python train.py --num_hidden_layers=12 --hidden_size=384 --num_attention_heads=6 --num_key_value_heads=6 --head_dim=64 --intermediate_size=1536 --vocab_size=4096 --hidden_act="gelu" --norm="layernorm" --norm_place="pre" --norm_eps=1e-05 --positions="rope" --rope_theta=10000.0 --rope_fraction=0.25 --qk_norm=false --attn_scale=0.125 --bias="all" --tie_word_embeddings=true --parallel_block=true --init="normal" --init_std_qkv=0.0168 --init_std_o=0.0 --init_std_up=0.0168 --init_std_down=0.0 --optimizer="muon_variant" --learning_rate=0.00652 --lr_mult_o=0.673 --lr_mult_down=0.7 --beta1=0.95 --lr_head=0.00738 --max_grad_norm=2.0 --warmup_steps=200 --schedule="cos" --final_lr_fraction=0.0 --batch_tokens=[32768, 65536, 131072] --max_seq_len=1024 --doc_mask=true --z_loss=0.0001 --train_tokens=486400000 --max_steps=6981 --dataset="wikipedia_en"
MLP neurons of a small language model. Each row is named by its layer, matrix (down: output weights) and neuron, and shows model dimensions 16-111. Each number is 128 + 32 x the weight over its row's rms, rounded and kept within 0 to 255. Numbers have three digits each.
A block is one neuron, or neurons of one layer that tend to fire together. After each block is what it responds to, as a language model described it from the Wikipedia text at the highest values.

L6.down284:098108136175148143123145128091165055141124119118156090111147087121086137149123111131159098113140126130136124148102104164135079153142095154139156116203190135094091131151213158153135120126170108115126078126120171124138129171140093171056111130186100159058165126191096105147121172082083088185
L6.down715:156067162154093107125131114142191174122175077115139093161198108118123115154166121159172127137092048109122085139112092183062135161122068102169061193130128092133132135119102125162138137125150107139123142130118133101152117146194190063164132106200106116147121105114182090088121140109105116160
Responds to: Word-opening letter fragments. A single capital letter or short piece that starts a word split into subwords, mostly " S", as in S(apyn), S(oldiers), K(elly), in names and tables.

L2.down767:142186152101131153125101109150086090127099141101163041138138141130126079161127104157146102128147132131115041134134058144130177111137136143157151109114122100076123070147126190090104129128122132116073147187144122109195139192139126125145114127165170082080112145112130068070136133121193187131
L2.down895:132123119147132127152136170152103176130152120086067074143120135166119084157131150129103106155124124148158068133081143130161151150118155139181122153093112139109124154121092113219119088148169130053117051130171155153104127072136107077060209102058115116127169133113205179131193119130093140091
L2.down1133:179178098113124095107157145078103160077138101181096089120107133133103111079068152167123163118114155158174115142095137131154076156146119137147106159075115086137076148082085114145083190123082155124169121071153109144093131106118131144093172132155139135163101112128181143130072158110114136126
L2.down1344:125080112087124154187143151120071167092155134164095115075162067111129104090104177161075105142062112154172114150115101169069134137121131121154133118147175145115095129098143102065151070123119119128158176113102153114160120122093156125118182116116099161101165138140086103121103184163123146177
Responds to: Such/known before as. Mainly "such" introducing examples (such as, such films as) and "known as"; also the digit 1 opening numbers, and word pieces like Con-f-ederacy, rest-aurant.

L8.down543:110139113146087121129204168129154167154157110112140091129202066122157144180160109156155121082162112130111116124141143137178114118192098070195154172145161145088158120166131162149117086127090110143133142126155128095077112092148087105194105127130106104074110149203111126136146079115097093131
L8.down658:117184167114138065189138127148131127123062179121092133151139120114147180139112112140162065120137089104126086129179120157128089078123155126136160170118125054111115094200149114087118119181119088134128104170178107163111104140157174137165079147152128153109084132166098066110180066121098142180
L8.down775:160063125156142104109115121104165145124135155090079131134138086155140174111148143134141205085093140087055136133128113160154163161145167113112122160086129130151198160120124131123172162108135168127143081092191071105108177104130108101107121165081114108121122131177149172207128132150079102094
L8.down786:135085165152056104139145109090174180096150107103091076105114114122158111116099154165167116158116131080041061126167110103090120142138167140103087167122121156089148161109149094164126078111153105125140168177133104123157150187132196087095162119122160126180100151156168111199154104100045101093
L8.down995:102110191139122114151117121100118068142117161129119126117091111166196135079111126113153170137153076096125121121115145169078142145161142165149125111122129163082098150074172086147103154190121116173124079107149125126145161105131072067124092074144152144116119111211174098137136125063101106125
L8.down1350:186160093134133201071106150095156157158064109108101141110135118158075178104096118198132140159053128169126166130118088164125171100167082127144131092100118166075216108085103096151122102086072169122150124116128086120095130114130098162150155082150110155106125163088159150168065173101134146170
L8.down1464:131094132126117133097103126106113174182177128137145167099132103125143097123097111137160061171160152175091114174149106184049114128100129114138115057113116187143075174115188105103054138136113100104108093162129053149191150049121138153187174164120165148150107155145160126148144090099105098109
L8.down1500:151093189105127089116157145160113178124141160130094114123188100142129185164076087130136146123116182131152096116115126069126117132081123194108127161138157151124127122189145102141141111133184131068126081128161115147136143087159133047129123101200092097119107065085105119121187156091119145119
Responds to: Word-initial capital S. A lone capital S split off as the first piece of a longer capitalized word or name, like S|agar, S|nakes, S|iege, S|ikhism; also -P in Jean-Paul.

L8.down597:122083166193174136132147147139113129142129130154051085161136142169121187152185170087092144086166050139150158111136127109143158090160196102181173105131138161175099104129151092095138175154109103159140162092136138130103108177147114145129142145166137116110092122161110131112149129154089084098
L8.down671:153093119118096099115153179066145162118163122180130181114155093132123140108155061126120121111148137151134090123136137076098130090142161097166066101098108123150098055193180083124113171050165122091205103229103143088115118100098152099162102153161141146151131151111127201082107150111166084171
L8.down755:148103116130060109137138095164169060135131116131136127121100152127167069133198106087146116129176123120149102085131210162127107163130095091098091205108112122109142097087125123136157143149153103139081110109121178112080169140087083126152145094112071114152110040104121172141093143171161102152
L8.down756:141143146102145115119091120136132128097157223158119152154103082097134161169193053092168158152146152145109078169127178133083133137166104118062054173148142109093098145129107110131135158134165151146113028078214113107084141109131103164196110089127091072145130052128165097134126160115079095189
L8.down1034:104146088105094171081166132151127173170094137157192103151160112121067093076149049123048182079126115141164064076142153134167177155133119100073057185144105121133107126102112146136125150121151101144137092115066137105196224107139158180106135113089163115109165138111109077091085107135152140173
L8.down1157:125073124159093138144132170125138154110103152126144163089148089087097165112136124110115163144135131063187117076120152164162100146195175121143166140121129160168156127071137137146107172156096178097104132133139138202127177065116166126123112100143115121148138077126141115106138100143129114102
L8.down1369:139119124160170167083123107155140161108167155133107056145149080181110153185156151140121086142123059146053141135123140155121137132141080131082112173142115139141104140161147141129122166138133105109155095097117159095098120054142115174157173127163135127153186088134118089165163082105143104141
L8.down1463:119126063147093180181179147125188122135072159150110118119107116158178144127140151109109095155148125131117060166108109127120113122199097113051156115168099147166182178132127130134128155131168144105088080185163171160088141133114126145121091124113137109159126122155150092057170123120035186129
Responds to: Word-initial p/st fragments. First-piece tokens p, P, st, St that begin a longer word split into pieces, such as st|reaming, p|aper, St|atistics, st|ore.

L8.down423:125123126078171136128180110147109139071147122118114152140187090099120177125130129167129095143104112161088104140181125176089142108146169087098148151076062154170079101124111193108125161131115185126098115037136098152125179117100141133166119179152084176150045136109097079155139100123129105086
L8.down470:118091162125152169217153090129185115176139084164167136146186147162133155156173169144188123118165145162174145148156110089155152164096124164166081143117110131112153148190164152139118140152071117153113090112098106144130148095136135067133102126133105107085103110141141130150132141181125167187
L8.down609:067083077120199148133121120144094131195091117138110075099096148090178096076140117147094120121105108147105058101096108116127120111145122128184116144116077144137145120129087112193161157118154150124076129169142162162104153108133157050104209083137169071154132055139125125103133112086091118126
L8.down825:087065176177173094119152138104123143068122160151117178084155079194148109141092163116099147230111135109061142148115126135164089180095178131133133185111105144128108069099131114136180127090101099128083144155149156128130162085170118082089116143121086122109134129119126172071151186129186165128
L8.down832:127058150069110097191146113131169114156088123153151130077163080191179157100164124112140096129084135158115090138127122108104198164141073080120186123125113099157113084140127140155131049157137156137102026130111184143116141088108116137133168212167167109155118108098133118159181166119120140117
L8.down1284:104105131126149138099060046123141167167096120158161111156074175114202156115152187092117098156153144128132122102131081142094083129136181131088153154097101135172106143074187087099151108079094154064114078154179187134218159123072094107148142101090120146093123128179173172180098150197111154073
L8.down1404:145110115133029123127151106176139115119145141106101091183123172184155105079111138124195139121142107115134124124133113151136116156146149140141175096174127104145161104096109127083115072146136137159135112157128185059147144128127123064134136135126164088151112158094153100095152136149119096104
L8.down1465:153153116119111163102146163129091127116126078135132122104201123136157157170142090132117122150192092097138111101086149139075093146106184172121186118153128096098161118128095115167142169080132108167115088089110078128138093146146165130119148097144103119128063111084148099104144099116136121140
Responds to: Partitive "of" after quantities. Fires on "of" after "one", "both", or a percentage marking a part of a group, as in one of the most and 0.1% of, plus "all", "among", and digits inside numbers.

L6.down373:138124134116131122067094091109146130129106058127063164127152112145118107151133194045171131160118083148100215177154171089106116124129133170117168112149123123173101125137107085111038109173080122141143101128141139082118129115126183214099122063141111121139099136122120140136128120121117086107
L6.down383:100127110117104127104077079091132100104136101081096127089140141086140155147138123164119097141117181130134155125137122175130133135145116125064154109125116151132123094104182126189112093188123106157133153101152128066155137122122117155124181128157186168139158141082149112099077180173080138157
Responds to: Copula after subject. Forms of "be" (was, is, were, been) right after a sentence's subject noun or pronoun, as in "The race was held"; also "angu" inside "languages" after "l".

L8.down77:127164139138081151111170085127132141083111217128104136141141140121153090133118134142064070123168118108124104149132104092124095133104157140096097155130140167085150151065180115106166119125173106117183129116092178131108156133082112117116157094131131105060127106183131070166116118131155144085
L8.down189:111140090136150097142120145042116087155127082169104190150162120138128141154108102105148143147125148148116145123069186150108084136097125163110155140072147134143103120136102126139080134167094182126187076091139062068134111068129086103100088131111163110110085133161113124127129134121157102124
L8.down247:080144117134192133147121107173156155098102164112084124161139148027074187114118124113127102174140186114155188113075116109075102199092124171076086134156135089098160166131160140064064187132167153154140044134125099146103143115090092095137170151164128125092164142155153082123143083146171153109
L8.down444:152154115125121136148104126160087054067157087079122151086175150143091158114119109062113163167176058107040113150151145160158175135121105110136169123168123140119124126134109172143161151126090118130154066094099137123116144121102104088142105194133162074125114122093143111060130151086138151185
L8.down547:080153133086148098135188116142107156109154131177109077120111102134213157113142148126154146150207149092147171158094165108123122176150202152119136152085126166132094153147144126084161113115097150163150133117137104124126163087142139153119119100102112159092128128145147094152125122105161096139
L8.down1136:149112095134153089096121074110110119120112103130048145106113120111106204133127103150119083162128109106214167163158134109125123132050134137059132115114135125106158090123144138104145101149132110205174169168140131133152114109127156210088091105147158112127147086092140048153118103083111153102
L8.down1250:088077140193143121174177153110139133150078159123156141119134174101098129204137115068090088081184127098170092140071107177124186091118121087116157147127104175147158148106147177107112115109107112143184139150094132113155149152130113157082112126122111143186116160137177078132140124108198102128
L8.down1335:126110135152112095153091157105047167092140161168142108091079186107105154104108119114166157152188145115111100070126164155092099130138126102132146155100123113131125156120108167114113085166049187085143149055130138137149156151149105092085158093149146113142152146104111102190096091148042085123
Responds to: Event noun-phrase openers. Determiners, possessives, ordinals and score digits that begin a phrase naming a game, round or occasion, mostly in sports biographies, e.g. his first, 2–2 draw, second round.

L2.down60:140151090116161135158148114187173153112159116152146215087145125176159126155105113137105127165092179163113104145178129085135170181122124127118075091135112054162150101159116094118122150117118092148114117146180071123159142154166127137165117109120094160137107071111152098167114133097109085160
L2.down131:150159093155137096176082157138177132156167122107107147073127109151151149119067163122138140147134120049134124135136184157115158142154131151187128137068149089145176198146073064093139113181158125149143134130120116084157247159169126156108120095091194094171106083124106091109124109199134157125
L2.down428:139126104060181135061118116143150157182184173162108129125169107125162136215121119116131193113096125133090121131105139116171130132161174170137128150130133119170128146153168058103120147107119146098111141126127125075144140090162168207084123098156126122137096123116121064141177173185123091122
L2.down634:122180158033124139115097133158109126088127186110157126126130102128121156136142136096095163234089131126106129184096131142124067175070159145159127153141088121107083137096071113154157085114115099172086088159168115112144200175075137112140126103089082139081107132066146115113135126093076121145
Responds to: Role or status predicate. Words that introduce a subject's role or status, chiefly "as" after "served" or "known", and "was appointed", "became", "is"; also stray table tokens.

L2.down56:109100102105094106091104114152141149141106185145099100164132101125135091120060193118136151176130079131141134153120158080120159123157120125131132171061210181056185116130149110100134087084155108105185143088047106110178197162128146159121173116174112090148141122149186106153123107105099118141
L2.down809:120111120127058106104167095091185127105148084102068072112166161055087111116142149135124122171116082139100111120116193092091162085117084149174165162095136172131134148140154111134114111111115135112171136132099124158202163144142117192090130097127162146145182186129125145133074130085149097166
L2.down1068:104125157163084105195098131150123123099168145125080111068102159179133236232126148177105163072069122137102074155119090089102155146152118095135128135119121139166152132116108136121086104112084091104166182113099117175162113116153117120090134111159097134067194172171129107132078146070125040133
L2.down1328:171085148112063193103115123091120134078116172129127099140145151123107149110146155086129117145067105124104112067115128156118161075119090165163100125083108131101120126175107195130152101105079095094152093116145129119142176082121118186120111140125152083171141140161199107126131181136149082088
Responds to: Letter A tokens. The token "A"/"a", as the article a or an, or as the first letter of a word, mostly opening a sentence or section (According, Aon, Another).

L6.down386:161110107131162119119145126197160088169209154129178120113203118109129077161134116091118132128116156199110131159154114113093161106083115141117136121152048144156147100118119123143205080129119146075139076100204158123185178125120053103120115154127143116085077151119141094112130159125080104081
L6.down1151:129138185106124136135159109172112125068128162147132178138125134130154163130108146170163170115095157146100108125172161088126113119091085126105192132140108103167088105121136119164160133156108155130236085092178134131101151105084087100159104147135141164081114167063107155095135167119043158084
Responds to: Quantity and count words. Number words, digits, and the "of" in partitive phrases, e.g. "Thirteen episodes", "One of the", "the other", "merged the two".

L8.down197:127086106165155136100074047170138099147102173167111097120135115151102137141135091150157131136134178046104135058083149149138142112114133100098098168106127120155102118097164141162128165112097124093148168113094124144118102130084154145074201147105126205108171093069179156150105138135119091137
L8.down514:156082169113084087196095167068158105104100166099088098097074136114166082122112117097099154157135174137079109152124133085133067122182132135125173053167104147126108135085119137104081154150206105177104115168131153133121107144145172154100163137194168117178106148081082142138143129116047124178
L8.down626:166124123189063111168125157135176124149116161119115050119147111127145100080103124130139155125167197173129085070127057000130115150089090094107156127152168108139139076102109110105132130136133080168146147171148143081146068076076129110064145100116120102031122167111170105139101158139124169150
L8.down657:123127124155143109127125146105119111102148155153145154136156152124104132165136159119088149178127215127193138051090117190135119157104107147034180101169157109100132127114089194145094079149115142113127102152198156096127114156118155151139168148194103146100157142168101136096198130107175142172
L8.down1132:179071120139135117112158146061148077164175117114126118142202120124094081112115059100133146158122118106084131181124137143102110117136085136109156159071100181134121107145148110120152134111134173121160108108192102127145074100160135207055153144061132143169160111154096090126197112203116143099
L8.down1143:169100223124149182157103131102135123136136114118204104098147085097155056135108121149159160119112148057168119170139083152105143162073073160157098110067122072147126147151142126143142098161158151145121107165122155104122132125132132076103155118148123091093130097119152109127103137204134166130
L8.down1167:098133122135154108108107164113098175166124102125067084163138137149129090168133143149143132125100097145110097108121133107132102151150146217049098128060158074179131074141157156140160163100117094144118074106069175081129088113164212127147132115138135055107169137113077134130158152144077153157
L8.down1535:123130090102138154104120117221172070131118054119099069140142139061117121143143126074161154129141133129090130096143122109106111094119155173206101134160162088149134093157213096132082130093110154150206112149152085133118179173150151163189145120163119144117094113193115098138092146146059146147
Responds to: Year slot and article. A space token right before a four-digit year, after a month name, "In" or a comma, as in "28 July 2023" and "In 2023"; also the article "a" after is/was/as/became.

L6.down265:146125061134114114144146174126109122181087122154158135149110125160164087085130155144228096120163121172135104100075133125175087087125165130132087114092084096111169138159150169110101166096140082087094114106065133134143154131118170126057092186044091113114124099114129130115118077123137089139
L6.down916:179167125118103105110099142104142063134108082151154184102044121103132159085167116165154146115047124134143119142091157163137161160178122145147169134088098098164133175142128058140111074111160047127145116089102119156077145128137159123125156192150128157170146124131143110092130139133095074197
Responds to: Predicate verb after a subject. Verb or auxiliary starting the predicate right after a person subject, mostly was, be, being, 's, in biographies and plot summaries (he was, pretends to be, after being); also verb endings like -ing, -ed.

L6.down422:122097090154186123144064192119065172156139107164096155181136126117101159137110135104100051137127080123114118109112170130071122163126135142151106138181153116166210097116066090133161224110118148138044115097129152093088158136128106158125094185139073106123132131152084089104111142097144138215
L6.down1054:129125127177179147175154082125164088130096130096064113141090132159134098103140123170118055129086196105150096152089115191142163124134163115074128048124127080122171118144012124110126096143132099117104145181128099117135070184101089119110159121124145126114142093139146073163150088085123127142
Responds to: Year start after dates. The first character of a four-digit year (the 2 of 2008, the 1 of 1943, or the space before it) following a month, day, or "in"; also a few stray word pieces.

L6.down848:154129156101132143121167110114099073135130099173159153113152207174194185081145138146146129206154073168130132155133106141051178163034152100125111136141127140108165115133109154117157151192169148129098085160129197120134174138136100100087091146146103101131123059092164134074156191116119119129
L6.down871:109117155129166130098177110126124166105154157151126076118104184147141172091187135094074114139129123116142111119136111144144071148066168190155148092131094195103160093126115183124144092159107070157122185124141132084108153071114083076129188065108114104156144144201133151056216182108151081147
Responds to: Word-initial "st" fragment. A standalone " st" piece starting a split word such as stone, step, star or stock, plus weaker middle fragments of other split words (incl-us-ive, agre-ement).

L2.down14:108096109100100111158052130153122195100153133156130111112139142117137090109090165119142227118114101134101074163160167060120133169103191086156161080171113114137146114142162134115146156194126093083099080119173119125127126125154152156108109162069202113147090113094132134132094137167129132119
L2.down920:116168063104110028081156118139163138144035134101136144138136117169128097136179121128061079147179144168139104092095054146211179152150105094098166101091201127131130159185118139136139168120082140162158137121151174123121072108081149101118146077097158134182142113178094184105166154068142130172
L2.down1430:028086087085104094130167114112130203101152093141134148105166104158109135147190111131173132116164109126115113122136101133098148109151137164119111127132101146129185155067169181190117117123130124181115116066159102091154096123153125090130105174137173160140098169157112198106139181167107136186
L2.down1506:160111116097136145159141084099112135114134104116130130123107148135062112117130126114074147187148112138127134165062108142112133171119152119126140165130154166071135156093100112134178137126132117092084176095166099131161082094148138086148062097105130126129128170180153141138094145167128134143
Responds to: Quantifier/time modifier words. Short words like all, later, early, more, high, close, often the "ll" completing A-ll (All, Alliance), also "All-Star" and "years later".

L8.down63:087080072152122105128123130175074096110138141096157116106170129139165123123108097158169153117104092112095099141129144139220069065169132107116169167066114165183146128092147110145129187143119144124089071134095112138155103028170138144141178134123092154110106171094106127163094141130159093108
L8.down161:104171124166151091120120134144134149160143147198138128141135146137152108102069170071156166088147139129159057100143171089182140136132155149148207169094084108110125125110107117080053104084152148095173135153089120081091120126082143156120107143148075104122093147138151135128075114143118112094
L8.down405:154132163105135176144096114205206024086096091131150082120153106103138116176128105140130133153150076147125136134166082151148127161131045133120085111128078134135153171085187126199110089158137116121157131115164138137175089145127153108158080132170078120131118097134114140121137135129155156112
L8.down622:158135126147064107069129143130142167130111199190123159101145068158127142185127144184110113107116160159116090119129108147150139083146055134103096104169195113102091085102096115139179079162161114133044157142133169146075138132094146109112159095156105141143160182075159143125128135142098074128
L8.down989:111078038110143106160070138140096142195116093122128141074080114148141138166121127067157079155155090116125117168166127171153157126143098087090113117130085166149115136194080088104088133048152113113163137088178091128158111142121125253099158141055125103181158113124094127144094109106086046161
L8.down1045:144118148191089116106157197092142116150114160173159099197106104133137156172177111105110066129156077098132102066151103143094168158146129115117124108132110125105148115110105094124159193108160138144164148092110103127124138149134120176107151082103094096121125133090097118142144118145133113133
L8.down1417:147138127187198118134139161115106061122129125148121162126104154140162061145133176138101137139108094175110148095185126117113215149038152102130132163102167111149172145131124169092122155119173112145148105181101081142130142134109076093119095133126117170176120101131123107117108140099097155109
L8.down1478:139153108192080140136074165136128080250109127166165156169121155140150073086104148112151107168160072106156105083149174096164151156090133101104107059096097139143111150140144101081128146155088083095130094113075096111106161104105128157131077131084107148139107148124106097130090066149138118122
Responds to: Role and rank slots. Tokens just before a stated role or rank: biography verbs like elected, appointed, served as, and digits in chart positions, money or distances (No. 16, £5.69).

L6.down1103:114091169150127100133121144123113145108104147174103127145121111123046148174169134138112110159133108180126122156126122170129147130183119134098142166140187146165089144063128113169164154096070154180111139123215126079095148115115145137138104126136148103119190089068150098112093145126108097136
L6.down1405:103155093096132156139073105103151072064115117117107176176133071126153144177147129074145083061102155139146090107133134118076109176122097095075147104128159132142103126139140128100175080152132109147126133106085098127174198157072089115114164124165118139110090179044193163101144106135134205119
Responds to: Indefinite article "an". The token " an" as an article after verbs or prepositions (as an, in an, is an), or starting words like ankle; also some mid-word fragments.

L2.down242:114131181145108116086158136140157159077166103128112146135186135136108127133168119069098153190138118106125126148087132158133111104078104148155091142074157110058089077085142113151085108110191122133094111067102095095135145079099104124114140124092127143176166193155088199097127144112091159087
L2.down1131:091156162145146158163079147144116220099134083179086135124120138138098129111163150115124129101099119184177109153078130142097089158158107165115129141106137142199132148144048096060167166121146107107112100135142129129141153031120120169085111139119072157185148115118111167181155088127151106110
L2.down1318:079125043138176160148123164155136122078141111179098094129178161122156123118115158112077150181119170141136150114157096162096133056106174104099135070135117107163152159109075117127134140124127158153123129083094159172130109103156156094112082109155120053155130161146134131100096104151130086129
L2.down1338:161070185107149114153083127137157153135101112150094155139143163091151177131173181040111213148133134145087180127121108135073094081131174106125093071086149141096091087158140116126122118111140061138159076105100077191151173108078147123075169113194125101134144090164192155102045137145163068093
Responds to: Word "as" and A-starts. The word "as" in roles and descriptions (Lanter as Roman, eighteen months as a Marine, "as addictive"), plus capital A/As/La word-starts at paragraph or name beginnings.

L2.down333:154104119154105171154206151159192121104161122157127110116130086144151150087148177114111132139084077074168150084109148106115143136099144111195137085113089137031164118061183146100114134126131122166211132109125158186136180142132147171113150161117173130121132107142166103095084154143183128071
L2.down583:080115118092160128084115106147149130075138149136109108188123094164140134147128151085129165152124106082093165117086088063109142152095199129120115201121136117077110120114194092105158183137116143150155182131133155163157184174105145139143098126144173132122109093087107125038115128103198101077
L2.down593:074164141100108139154117117213124170160130092162119130147186157141111158115187111116097118147148080138161122121067106063090170103121116204104070136134134222126137144098135084142147137115166145124174179091109130092157127157067103131094142165211198117173101134162174095060121131089109060119
L2.down1530:108129106099111161115107140086134158103159137123131129096122082108134077101144106107137124158175128136110180147146157084155129124136095149083074095111158110072112158083138136088120159101148149186151156108102144141148142140127085182133186161119170105167138084139171099124131150093108133099
Responds to: Possessive determiners. Possessive markers before a noun, such as 's, its, his, their, her, strongest for His/Her opening a paragraph; also er pieces inside words (Herzog, Sherman).

L8.down252:149120139141142119147156157116118129220131139106064103148132126094169120105170143219078138171108127122150083142087119140099126163134120155062122095125042211100112128130111096114145125127088109132123144118167111143139092102052141075158141102090152142141129127132099130154134089138112079145
L8.down401:160099143105109093154205142118127077135133141136078137166116112181124102139068164100150063120080145115117073103131145083115144147144145118110123147154106150116126135104169084094144122100074140156099133131119119135135099139144077110149162092064129151105126134084175144086083123133154070140
L8.down479:112106124107149124123056134129103136175134093139059103119133119139130148116162143078117147067115088139130127145208202103147173123108135142107156080139202098067178096092165163083152138092185146131139148124145091106150129166145132069147117069146151156152151191113123113132118112112126130066
L8.down575:135100154130173121148140166159121118165121100119103173117124158093162176142144080142111094104139131037125121193133090157171135186082089109128106069120134183141096110143178124168097077063159130191145133091126101105110166114055196106122094119081128167150109113143144113095096138058129095080
L8.down866:102129114092116141132152119141103051179063125138084156140120124110197156078115171119135180141146108108125087138094137113137140106103146087105144167182164178140075130110163126145160125076130140116122115181153085085090106138077172138116125166114161138107140139097130151173152103183127201145
L8.down871:108138111118093165085062122106042148082166188082131192144074131090109098135137058148199160115122100139112085140097126169110137162082152098122074116153141099151123145126102125138100095150126065127133163151150075085128012141054104121115127161117114116137095131131123177087111071117142159112
L8.down1072:068131054127116096176054082069126117039115121151144135135095052143041151139132087127148107122155179118107145121122103156145115111129148080106162145146083147133056136102145171120096144178136169113165146148117140107103102115100087101119127123111124195099113079083099173144047125118181148166
L8.down1331:074115121139134132105170141108154123121132117119086136085141107135184165037143121157130079141168153119128127083137126142116069192092164103084100156082126155120078130073072128120125140143159137121115121200047139107119083149066045124136154209097138193156151149110133131115030139072121150187
Responds to: Article "an" token. The token " an", either as the indefinite article (is an English, won an auction) or a word-start piece (an|gular, an|alogues), plus occasional to/based.

L8.down372:118144123103133120117096146127107115141129133201099127114067112138148128124090122098160101149149141159145145086118093112090151139085112119135176154089132121132096046127129107106129127169151162117140155160094121137123109124161160137160132107106062085139091113162108147146068142135136155108
L8.down448:151163118137158060098080126112190124092124172113092189136142096155168121140180191090152135176121125158118107092137159128097096095104121130082143104162156129124102160121127120196105114150124163152134078086102120091096093114135073106176137098121097163148044122088176114101111088156211071127
L8.down478:134154118133125124151064101066130150156096135141104058187092128121096195095166076099128120181107154145122087053119135086141071124162166036130084154082090124118099158088110120112086133095111085110112054085094106089217125154114121152120187115125165161104115173148168068130118115144128136083
L8.down519:117111101094171048112109178110150104154111117119110144122115124110144141130105153134149167157071164123090228137098118093130120147091107176196130103135058165083095097161124150104133120113196150101135128194192143144164161111105135163100107102098094118132112146171107123142103127065095140167
L8.down683:135112133141095050152079152180093133125093114170111137138125141134140149154098155084082128167089145183138117176168131103156147170156139079148132160108093038094154116126074124155164145132089054120116108084151102139122145075110135184120099131152084154106145105132118079111110119101146061097
L8.down1439:180103182127179176082103114150101137190128078151133080125148099195142118139140133124122128150090070138130105139129122179151142138120132152088079092193116172170133162170153151163152158127144138158143164107076115125141133072118110185148148123072122150097099090122155140149131097134138154133
L8.down1452:087127155102180136104131162163103108150126099093161102104107123149161129123105139129156129102089170158153102170135168152121136128117122126121081088102166162113133068163066145133153111183128144177170169152204115088126106200121116139116160113088101062064106122174126097122135228137122173088
L8.down1506:145119112110111191067145162084081144106120117136165130162144136161122076120140103120119144109132110174177099145103129094161097100152152155164140137187194161124124095085126137186161133135174146127077172169097073167118135115125064173137095154177136115099086142101074057150129047052161181115
Responds to: Word-initial first pieces. The first piece of a word or number, mostly the leading 1 of years (1990, 1878), also Th in Thus, Three, Thank.

L8.down295:076212151133134109128056096134126101097092102166108072123170170131113128101070124116070126120134178107131151131134109131167141116122100155071104114149153108050097104106136127127132186202126089094130139086079097164113078112090155123099083158140148138104153075130089080175115148141108146060
L8.down377:149153149132157129085129139090160080094078149116066141114158138142159094085121123128127140122068097155108146119116126135173155143072123112077084127137125135121139156191157157137107170162105078127130144068084173140169194161143064096120141196113142122129128130156230128112141178163119135168
L8.down635:105189107087129130152156106135180177115113102112129109152062136134085107172194138166058164165053163134176124152189162168145153156125102127125116142143115141121153059103155125167140128149124119185123118119112118156125107165150112162119107127164072138185162101132145134120202152159104159137
L8.down948:119162193091077131105134166139141125131101155094113151105166069067135105130145154139102108149129086128092107064106131101188177106158123128106090161083219145091090144142174110127145125062126180090167124146110145115131110205174109142096144080137149083117158109163109131068099091117167128089
L8.down967:130123120163127108117096116202156127147115142092121119124189202110111144106145098055122120173102149114054111090094137156114111117123187095182104125114174154086096126147137141152127121143150101092104132140151097119148147114139132126061145166147139122122087165132114127153051144170125125104
L8.down971:135137239146061086102189175115158106111163130098082100116139152159096149119193147086098091105077109223081129180100115124122158102151114094135122119121188164101151115115175128147122136092139162136121128138104160125152074163155141166079137138135167128134123106146144130130154121138137080114
L8.down1230:085103177053112133094167120152105105127133102165139108132156140096084090119162159103131118171143130134108085115076137071177128153175083163191150130144183151075122136090168095136098116172099114132076079107131169131195195095189124152082157064120152117116105122148143142096065159134111148131
L8.down1524:141102150095180118133149192218072117079119158120124139128158094104120096158135122104139111152123097105069159139153122171161132063149145107086134183176133098120103182157114127077110124096163081102082140143195088173161100145183151117120161077128144184179169127178154082123099153133110112105
Responds to: Article "a" after verbs. Fires on the indefinite article "a" after a verb or "only/just" in quantity phrases (paid a heavy price, sold a million), also word-initial "a"/"A" fragments (authors, Audience).

L2.down370:119100161143109158157114091089143095139147135071082172138141146102113110149102089186140123174146148099119078169105095095111159169179095143165123116127158170197093119181198117128152131150141187132174144134076111119147098147155155182142103131169186137119185114084160172096102096071120162144
L2.down862:106154105136136122147106109132141129110148183158157136133166117106063141100130098177094134149124111148122056135156135129157097152130147138103115084101154142072112168160139127151209119205139150058172132175102179167144095121117127204074129171165128202136128142102169125137097080070129131136
L2.down989:109178141105150143154149156140180146075116205114108158110116155157077120104147187167114147143098141165177137086115196100098128117090152095105130145108145135128105149126092134133111086172142124141166127145132151152168124135089079156091112214160149172155158134070129100101125134086146122089
L2.down1489:186023105126068151106114128130159127122145122086150102123166113023069168156147103143182130152161114116107175168110132153038139093124146132187133116128139107169097069163196135102132113130109105099119090120088116092127107153120191128106142132146125107044117138111144103071172154136099112131
Responds to: Word-initial "an"/short pieces. The article "an" and word-starting pieces like An- (Anna, Annapurna, analysis, answer, angles), often after "(" or a quote; also single letters (t, f, m).

L2.down328:139135114105131071159131210153167094210139100129110189150141130129124133107157103109123050194133108092137111174112115059145121102210096179124077115117127173129148132122168117108140077160142111175153118142092103160108180094114125185105115181145151087103096089238109102107093143116131085145
L2.down1024:142124132109184157099123161092147096136098113141145192116158070136122120132098184132109186130134132142117093169148146105060174073151139168154105093118057128149112060111162092113173130180092153133078117164133118142081141168111140097093113117160135159109107086140153127126056191143018045105
L2.down1154:112088137199117205106127133118123102106159097168133152173138129103104149153081154082134143182143082143133160168099157122105116129135115072099167096151100125159079165183107136130159118163130101154113112144171147116109124137147157120162074133163129106091062124110113130171141150108071068155
L2.down1450:184110129116129100100156138087158129109087087090059116112148134097113164098135109067157097189096025091111110118101111107085188100145135126110101158140151116144105146095160108144117119161166150088185102146164106156136157124104099049105170110165104161095097105127118135166133160071117092093
Responds to: Word-initial s fragment. Fires on s or S split off as the first piece of a longer word, often after a quote, bracket, heading, or un-, such as un-s-uccessful, "s-ignificantly", (S-umgait).

L6.down374:097148165117098168102124135118096105068071203137069113096175140137161129101101109155143159172054134187115113109099124084073156126088110178147168152109129146091113114145113125151124142110095088122109102207145141144123197151175132121128199139134134060103171129218119156079146168114138137111
L6.down621:141088135142112170118144086050153125119159102137094129143088067083122148146168042158094148180118126159194176126182103105119154176127114164127119182102127110143085111103158181105181162176064149129148080125109054109159098105120169177134084171128087165165068070079111180089121121126105079153
Responds to: Space before numbers or vowel words. Fires on the bare space token after a determiner or preposition, before a number or vowel-initial word: an error, the 1980s, all 267.

L2.down74:102133125066102150107180145127137129181122118123101175084094142139114199116167175092170104131106121094133161140091129128125153144149167128087165115117103131130123183093164112174136084156191178119147185143099112153152119138135171068096141123106095172103154160147089145150141063080120093145
L2.down832:149157088112166050113170151161076104154066126161190094122125138081118155137186105107111055089123126134129137130135060176110117123127137096129106143122087124100173175138098144144167087149053112165134125150110143103122174157126125116131100100151144125168125098103098147175104126101084080114
L2.down1063:151117070148168148062137142132133138143116131075110094130141141132137181187142158102117185087137139073180057131088109198158132167133159100112152162092164160146133183050063135126097196153095138118113154110104143180129125121164125083136094122110116127123152109145095207142184110108137020191
L2.down1502:110110105128142123172129170168113118095069102114125147070135142149114147118085184099104102154170123137112068136146137131109178068103140064128170129115176182164144153123092125129145117184068130177080133172143106133087196089144126117084161082123085115110137135160096096067133137094101141120
Responds to: St- word beginnings. Word-initial St/st pieces that start a longer word, often capitalized in titles or names: Studies, Star, Strike, stone, stars, plus .S in U.S.